python train.py --num_attention_heads=26 --positions="rope" --init_std_o=0.0
MLP neurons of a small language model. Each row is named by its layer, matrix (gate and up: input weights) and neuron, and shows model dimensions 0-255. Each number is 500 + 40 x the weight over its row's rms, rounded and kept within 0 to 999. Numbers have three digits each. A neuron's up and down rows have the sign that makes its largest values positive.
A block is one neuron, or neurons of one layer that tend to fire together. After each block is what it responds to, as a language model described it from the Wikipedia text at the highest values.

L4.gate343:481528501488479508433452566520576509494566562440454490482542528482446485498561498469514551460569468506511454542469395556511523404545483438484511501463425521527551513494416493496504557545502452489483464509429510500477547497518499534517527524430478454514526446502523586546517541552446430476463500459475524524497474517449473477548547543530461489517604435494448493426571503523485488557423553501492497554537533548425473528486444478526503559524509426541455523533527432559530448505521450487531525488543491480489524476507505449491492440488478510505468459562534455539510463420552454452506448563466536455453528482545462506456436518491550544387604550445535503437451522460503511477426494569474469509541529531477550437477576469482540442442562489388467500509457475550587522530496567
L4.up343:501489501508586499420415533512488557569442492548469506540467503510533545462451484498481439481354470473460540501516579425478470550455463544540465507503496445479488549517446486491528528475533569529466459500444513437465479442563499497465504510493434612524450499460562422492502477483566505498493499470504527531450460520501491419434504473507441507549510517514501488491404531604589455441503477588446472472489578470502480458440498476558555450535543537450446539513534471509441458589467436466391482578484496552517504526485413452498508496465435517477507531467485513465533543465528503590517521527537478485456495470515574531471540516528506462490557480515485458536527555564592507549537520501443379533416498514456603513513462498484443459498486564511507532530537554486487554579474506
L4.gate777:433506550476510467517527503438476548551479478503461515428455464510443435491509486457566436517462561507481522588519558461431552507545508541497508452512468536458523502528530500533476533585484570519588477478539536437511544512477503485503557455432521451465525513501524573496483442481514468511477458493415456483488510511482504574477453449457500479516487507483555484544561541505477524501470425532526460506499522453527533486555498452469461351436547480527509494452481508467435491537505482546463490476503469487503503535503506461518542534530489505516563486477451511450512479497474527546491446527526497503397530468457509534482567500507528514517618425478539422525551605474441482579487444481508498540460462514412486511428540453475486466560488540453576468473447504539518457537531423
L4.up777:520491536502523557545539512506478478524460446489491542555519562498453472442495570448520481491451588550570504531481503457560475525507452468463545499501549512494513556521513512452499468567567459504528460481570447457472485497537479455517574513515452504444493547448448487511476488487484537528555489433434475484505474471460520478538511420466476450488478500534422556538500445569428487507527481571463451469507525472518506499514511488493524435476484495540492479482488531461539465576507534458481557489465456459543544525472476511440487581468523578501484509480434505449575507453468486515550551446520496492541467486477484533531546429501598465496521478488451538474451484508500502543608446531575417531534463477502459502388529448535526451487497517506527496472473447479494507468473496
L4.gate1242:533491486519454566462503461508430588566475483481503550479436552488527400440476516555486468520584474495512531482451544505502542506513500453451463490524542535450540512548453537560511431436484514572592486476509461483516480503501516536466481514512537412557474541445487577524513498504499553450520472480428472370592572534465494541508484479477522441544478546539470544456455478537483503504469508506515541505415479501506546541460447526444466502478493486426518510454505536429423486519463517475478556550501586451478478508519583407488586497428540545425465517505454551493517492543468541465523525506541443540509488468504513524486519468501491510483455524503490516528552576469462567523519428556527522502473464570540468483537513525559497485472478512573581490512432489477471516514453533
L4.up1242:507469519469500550437490557456518499472526478557496448518446564561425565453476504391558529506433450469522418564493510461467559446451431524499530462481528478417461501501491553500517477496561472502486486474480473451497527563523418552491527475522548438543575414458508510487474541572447465491487419485451483484614505458521541542476522485484530518365493544539413465503522503514458512527622487506507543557519521498510533545512489478530504580392556546463568542469469512507447426470468468491507535474458511467517486495588431519480513507435513474542602454543443489497548558467531504532537453447592520514495450504502453540532498514534518506468463525459482573555439502469556519506525479511458491518481487538520457443456542481567537477473469510479479430534506477421516514482468589
L4.gate1809:528487453515512546502498503444490492478511496517533533444422509514474436525469452469530410537524528518512505465525512483533508510430488516399536483517521528512559396505536507565495522493495547496533493535452481498565493456536416501485538476501514473490458556478512502595539547531496486505530529420529463522509536458463507516476490425440528465515513506516533499461501514428500533553426565543481435424516479545479526569426557530509507574453518501483484479448520444506467490492522458519526519478493491522594547455467440399475522470494440502449515567485537519463450569493507514510500404506519481490496415497506476545496506462451581539484526478528460478527478566595464476527520531459534554475472554542528447491501497519498502491558479556527493540470476457480500466460479467
L4.up1809:522452515513518543470449473446538526550453520521545484518515559507464485451516457489551562462487551464469493466530540466476516523498487510519530479548453491479545456475541462498500513559475548451589512517473561502427466477418537513506526568493412508484516487486463546515553442470538499524477494497441491522523415466452459397540499486558478429518471529494510522492538455487476497505554483505467471526485557546471439509552524577440532430421557482440469540453485528463535425602457491430501519575479547548513496478517462489527525539592438527529474436462537488457588492461485485527521477479475473449508513528521527518463520471434443540557515542491428494429475519424513519537549465551555504536476485477485473401492576424491554460439472493442523458427512488501544506527451482
Description: Mid-word name fragments

L3.gate733:418506511486545504520445453480508553468429496486592543484508546494427479463498514525531530487415497488544542493519500467499535511444566519471543520420528436516435524548521483435562449560536501542456488481598510496496536549506424481549522549539473435498466468478463519502407536495556510485495540461455460571535561515461492495445435407491481527502429454554527555528548430504483484541514438414542474451501448450477489510504529438523470482474456519511503517496462526520493556492528524443491499559461536501453505523514443538496437564521464506561512587486536510518530498478449495529575540498505495470463501519505480472510563473460513467526512530512571546544464441519538535535505505459498508538450526448481529527555536487503451489537562429496407493449481523502497506504472452
L3.up733:495536485515459492537520485519498558471454524546496469504555417455522435528487478545451469563510579489551500581555514480513476552459481511505480534495419514550482490391517477387454379536486490455504536530544537474473477591539404485494489603529501497556499495433492526498504512492454517458413557557447490571520443497438470416511522546486505509411515582507505497479529528520600502511511550466496472489539576488504534544563595540479486448470497482557578509494431488377476576533427525483533475459460557580518529465538548507516476538487498451508547557522495435498478497479505478573465492443541478483554548503550500516447496494511544431514441539477495473487437413459538474440521450514505522500531493534441558554510449458507515574550567553478502592571465519584478480468465524
Description: Early word-piece continuations

L2.gate232:529446466552445527499462495512544575472568473520526515501498553525507489510569504469499533541498511465457510499424518528464462442599512458447449531435458494473554489553427488476499506485474541570516498498550551566506543516499459539476475522447541464549498536545501490541507480576405477498499560503584502570507456488453521567467508485540489443523460515510505530492465473553520494511543456503477517512549506467532490477495457497506493482490461450436481476450509570489590514561509454544485481507489504441433492426463552474505409507430499453423543521443499466523485524544567483528521526482541525447504472518481480454491422504541507534501485565461526547544501477504502530541485527497524431533515463516482503533467459434573483537530526507407564481517526564495415499480438517
L2.up232:579487474451463406400487502539550540475561441501529466496487561430502427461518516461554537527434546534457442507480478490576498457527485492472527498445473515505561536508438508467513492477440454521532473468622568531541449494480472490469469563505560463484475573581494420464557467560427484478469514496474488495465494451430487602469494532464537463513472520501527439541489465555557500486532487493430540527543447445518500436491496527522494451549499529437520507454461495508528475561517501490466524492472434507439523491445528478559468539474506504471506431437524554521524468562536535521486492463521480469522456463439501486488534517531521571486516541492546448475485461486472446565421566459463462478546513545487481516587565451524462478498559501475579483466460549559448522548479456
L2.gate1137:522392476439561510443454524500536567459565487514497523522498466529527483462484504509506535481526518579501499501544548489508491488479525474458549511532525534410513467538536506480520474505445524483480569465555549559477525519484489524395470462480494546536473441473459485563552478569506524510523553475522524494568589491427508538533508516499481449556491503414566473500575482548448490484514488503481516533478471503481494528487456447510477562494460507537558493517465519476567470466534475468451474453443435517496498531415579496517469486486504496460512472461542439514507540493502547545473452516455545433541581509471464529456509533500457511515510518510567535468510486497500472553474460437528458542467473463523502549479487493457510488539475465466608525564457485515486550537492490
L2.up1137:574473489441507476471501512472513537500522474549534477558479530504568460470508487488536423518470474508503521484540428500534496444489534539523468495550549589495466434530551488506474492466481549558443540488519524472431493499507520419384456529537490546580513462481409461551496437553465527515424566535558536392544524449456518496490528459438445415535477448447536489487526490536516499430516456515469482587542519494487602507441434472410523537445436534486497508499476502531505535482510474453457547460468529490493514490495554480539556506469477532514506488495525571542620428431532504463557537543485552456483483455530517442490585458472489555537496474506579490472517517469483536488466505472476446487501524497499452511469503522476493483515511559476428498483514552486510577501450496
L2.gate1414:487488479514445536547563488437553534472538507577505437517502533461526484533430511495559455430516499489541497552521585569461517504518496508442424497545475580499524477525565521533549380502452447483459481559510442463473457452590468429485539522560574505460496547562529480512418532500492486548530542497527493516492482572525505479444534496441459504456477426420510472532570523391524494423520492505559509532526467550558499566505448569485512371520498562538450554528446565503543487513531460517557519492471486513514500488520539479464450450461445493493591520499465475466539462553557452506459469501424495432510510520471522459513486499490474472521551560484528516499535487475466552536490488455458438474488500579466577478422542561439498538490559514471483517478542564553506530545516496
L2.up1414:471512469555471495530518507517551445465487438579538487483547481459576472456440526611567471503505532467496486505491560533528478532571496494476519472554454541442424480510485513535494460500437476441500490479539551529459500427638511465481465508552533526512475528580459437485563489518454473526492557494475449484481564494482523495456480460463527480455539467464549513526564508443541458439554507564550470552477458538540491556540538516484500428488482484505484528459513501524596536505544526464498487521477457486516471418452484525483403453478485455511534513551441480512500493478530448539451430544470601499493491582535500522497530487512419542488582568490498503504513485516470554533521540415405460437507554529488514421518515563472523539479474526458546490492493472589506536523428455
L2.gate2197:556517540458478540503491468549523510482558458482479531489564556519491473534483525511533542483541409470549542475503540511509475504476525452525592524472392565526534553475519471440553476445454496521514499543496492521481497505481497439397483479531477460583496470478508441517483500551492555482459480531529449526459497452565506477599549417573500506523523537509450518464489499509535520491505446541500543537495488541506539561596590541514456466501505482530502494524470514462494479461483570527583497543518511491546546416531525540417495527474560504463464459431483511520493528459474519479466470514412511554494433512525478559489515483498488562538443500602430542552481438466523470503475490464435502499502490522542500453488448510565470447502428495510512559456483509546492452498554502
L2.up2197:502549567459512461512496464571497495505543496471496533527508485580525543488486488478535534507489415509480452489541483530540533482505524546476617551541461513439479601483480543451444493415497463475491470544514505463487528443500601374478504444598473577567506470451509449473467437579532492471492487473595462504485445495601501474522459405523515596511507535541471457490496545521527463485489479542504481514503534543466586567476468476531517477515523487539545435520482493474464481437526508408543445552522502503539544456523460535497524470479551493557502523483435510546466478502512500470471414558447521575525466498494522504477533491517479536468472498516480428559487426507496534507447462506458452568543517493572557477438477529566519473487461554470524488467441484514543530482523499
Description: Ends of rare names

L2.gate263:482446534546514549463449483503523501455541512483451499455430481528493506544437492482515520472519498501460519500516525571504454540461467554522437458428535462539467568475486476564530437460472533406511575521518521487426500495475500531517522539524464592499433518543435548484554533423401553517502587497500471469434490491450497505494576493493464493506487575531452547454517479510485521486545550565469437509587502491478544484447521611501476447501481510474474450455550486530503450491503495536489471519440496469457508485404524494506434472463503514527506473476550498478500479510561509557555501481574511486537504524525462506525462452533474525511384495491493471510480438465543470530518577431486468492509532515476467506479525467610611513532552470490485474522387536483528460492456486
L2.up263:469418526458518494603463506432604508504607429590558558483535544493475505472502550515495497476490460541540504501558543501506460573554511583500517445491512491470523516492504512535542532552560449472506432538505509532500483521479470489530513539516502491495494469480498545511488503386464477575413509533431426437474535568542472547494493495466509539501485523548526525525492518452428500555509518542524562521572508500490492529553484463505529585442531549519502552498539544536477467521548555471452475451455527538492494557386507469503522525443422596555562518499495506469535465454480520510588516474468433536498477520529544510435464497512528501521464569538445551507507506471532492533484461500444537475522498533479505449498496513446430488507516550522515504491522450479552446418598529
L2.gate1350:476542467513521460487517512483493512508419486534505479538494441494477463535522434543440505469492511570526535470457498481478432460461517537454473515511480548476533411512470484480510522504510451445481475543407508382541551519499517529482481520467510516532496512460586482515462479537439517526482525457478502437489487573489529535487571428507480456503450507481489432502515535462569526543484440510543518479504437522443513418535461515506477440477474498441438526514498468499554494506577465442502497547541525481523467519408470501472459488467481479483504461485518578473518510452504432509494452527559408503482516497493538465494534502438549538517419496543533570538418446517524521518541450494525541503514524556506480577455487494566497524527495490435486456459470553433456510465507529
L2.up1350:497524483502520511510509533555485497533482495490465481487498493485492526520528452514470529463537536503526572476489510574453449486483564459523519486475462550390490526512505445535478514460513477488439530533432481404472561516579538469482466510475408498548553507495585489463386472508548510470505507572489509513458512540487566542440442429475514513511458479504578497501474557489500543542453492517471505398517449503454527517515445452544411481553547470448524510512497490499490544500526447561479479475514422487535602414427495516412501530478457459478536481473472450433458509472465513507450477457475455538455497551525481497500451482479510521516443485532521521529485443479498500477517467525492487531555502480440573506525561553460479495504508535461532488461497500366472527475549463
L2.gate1676:530478479504533510556479535529562469492510493464505552406537524513409484450516465490433465488444572565551490479479466511535510464527447516541527557519473483511491491524530508483421503523513553487499512516451524493473492441427499525567550480507457493501572434500470398508507539467480484524522548522567495536471468483448470552458518467513519509464484527450508492491481523433516516496579511544551467518575478499528532514479500546516465485489533466545467478459519533498502534440471510504528522470565460460503542536560341513525458585490446471457509511522525435524476538482514536435525467526517445540474521498457473441552440536509500541457496499533555497504510442547490515460465487498477426524497528516559412440450489534469534521586577515536474446505522502478472511563440528
L2.up1676:465498477433555523489491495482452439485510593526442542507461575562536539507544562503475393568528451431553469519572451546438513463485502542570532574554480511549501485471491582491525467516512469513489533484490468486394559499463428473527510483479472501519464518569481534496512541573494542554519461599432453493483506477511445555529524448517535494521522526532431414474532563509543518521496502511516469485544476494459473420479478490462442576496507544500479520500446441472429458555493488538562476587534467525596493594448413479542516551540551441548491489505516549521512488503549523476561485425442536474536483466539486493531496456498503528587518433523554473442417555457509476477496467531465471502472513514446435504430439456475538554496530469468486497481490514452466459559506452
L2.gate1986:510465446481485558580555573487514509495540418517553580579486507490515481443621543480448492477464449481541537459512518475455473525516485548487487395525534509491454512519459459512420398474418507500474461547450476518466495514519511522563457522410484452510538507501529489477486546432493534483565523523447529455523445506469548453447601412584467484457471457439521453507476509526437453518565468494498511492536572498444449459526604463530403534513456570475477499491471455520417465541510512427515565504538489493482460461586469535511497524450559520524561436490536524495515522472510555496494481525470457505614428545500552504494443451455563475535478559591567541457468525480535494498508426376469466503521513583496485479465477478454470473516512491497435502592475487536500548494504441
L2.up1986:485528463487516513461540459516518586552495501512491502465528538489543448439472503523535486525516514509516468547547432446543576493535528544513464505491516460535500494466533491481451464515541461452552523554505512475447468438502499467463547558428500475431549550532460518583549537518505440575554557477469514462516459528463489571547520433472546551475495527511503460477563492413408534530452479475477525536582454537479441546480531549528428464426501570468574491509547522408509479534543435376467448604488494486507463517560550559475522518494549501516509484484489540547455486478523473473552469457481508458541533544528470418524505484518455503521421509525481450559566499498492569572555538547525509514435469518463550451461462521446553518508482502512510478502458450500529439504539554
Description: Second piece after capital initial

L3.gate59:527476486551491478557501472460476468501470468508522557532544480479595470435519513536455501375503453553556492530547582560568522491523456540475471547452498484513477484447505467489505390548580450491486471466512510479515455532551534522443517474450484512491443604508534489494535462514468490451566522553534530501500487510526499497525495489483535527512602449491476385458488471500511499506449493503527493544508582434533523435516508464437532556484506519548454474537595462501511539557533502500492548495513506458451457475489534480580503501507583481523519503492539492535481490539533499478537465557503493537499545513503476511554512451445496534453513483519501526444539509519483474494464537597606492533491455516469514438502506530436488581442461474598470594442447529511555469511461569
L3.up59:469521510482490484446490463577536533506523511496503447483421437455582493523485471469593495521424456537492512502549481510532505524464563542545472494476519546464565539461597522576456523544506516560474486515491551513433521459525521443518489531487586437515458469450503528532464507477451466432424473516428485524465504535442531491571523477493497460518480517435487513472575511515484449493503465522486596460458572481471483529439590473490506466525559419467491429501508514505591440493438458475518495505518446454517566547591519547530514525494497529541442411444534476523451456533506494536524551499485543516523513498470560473454507542517483468468498489557516505558507542421474464533573472571456447546515482515562456453555459478467506484559547495608478465445516548465515557433513553
Description: Wiki table cell endings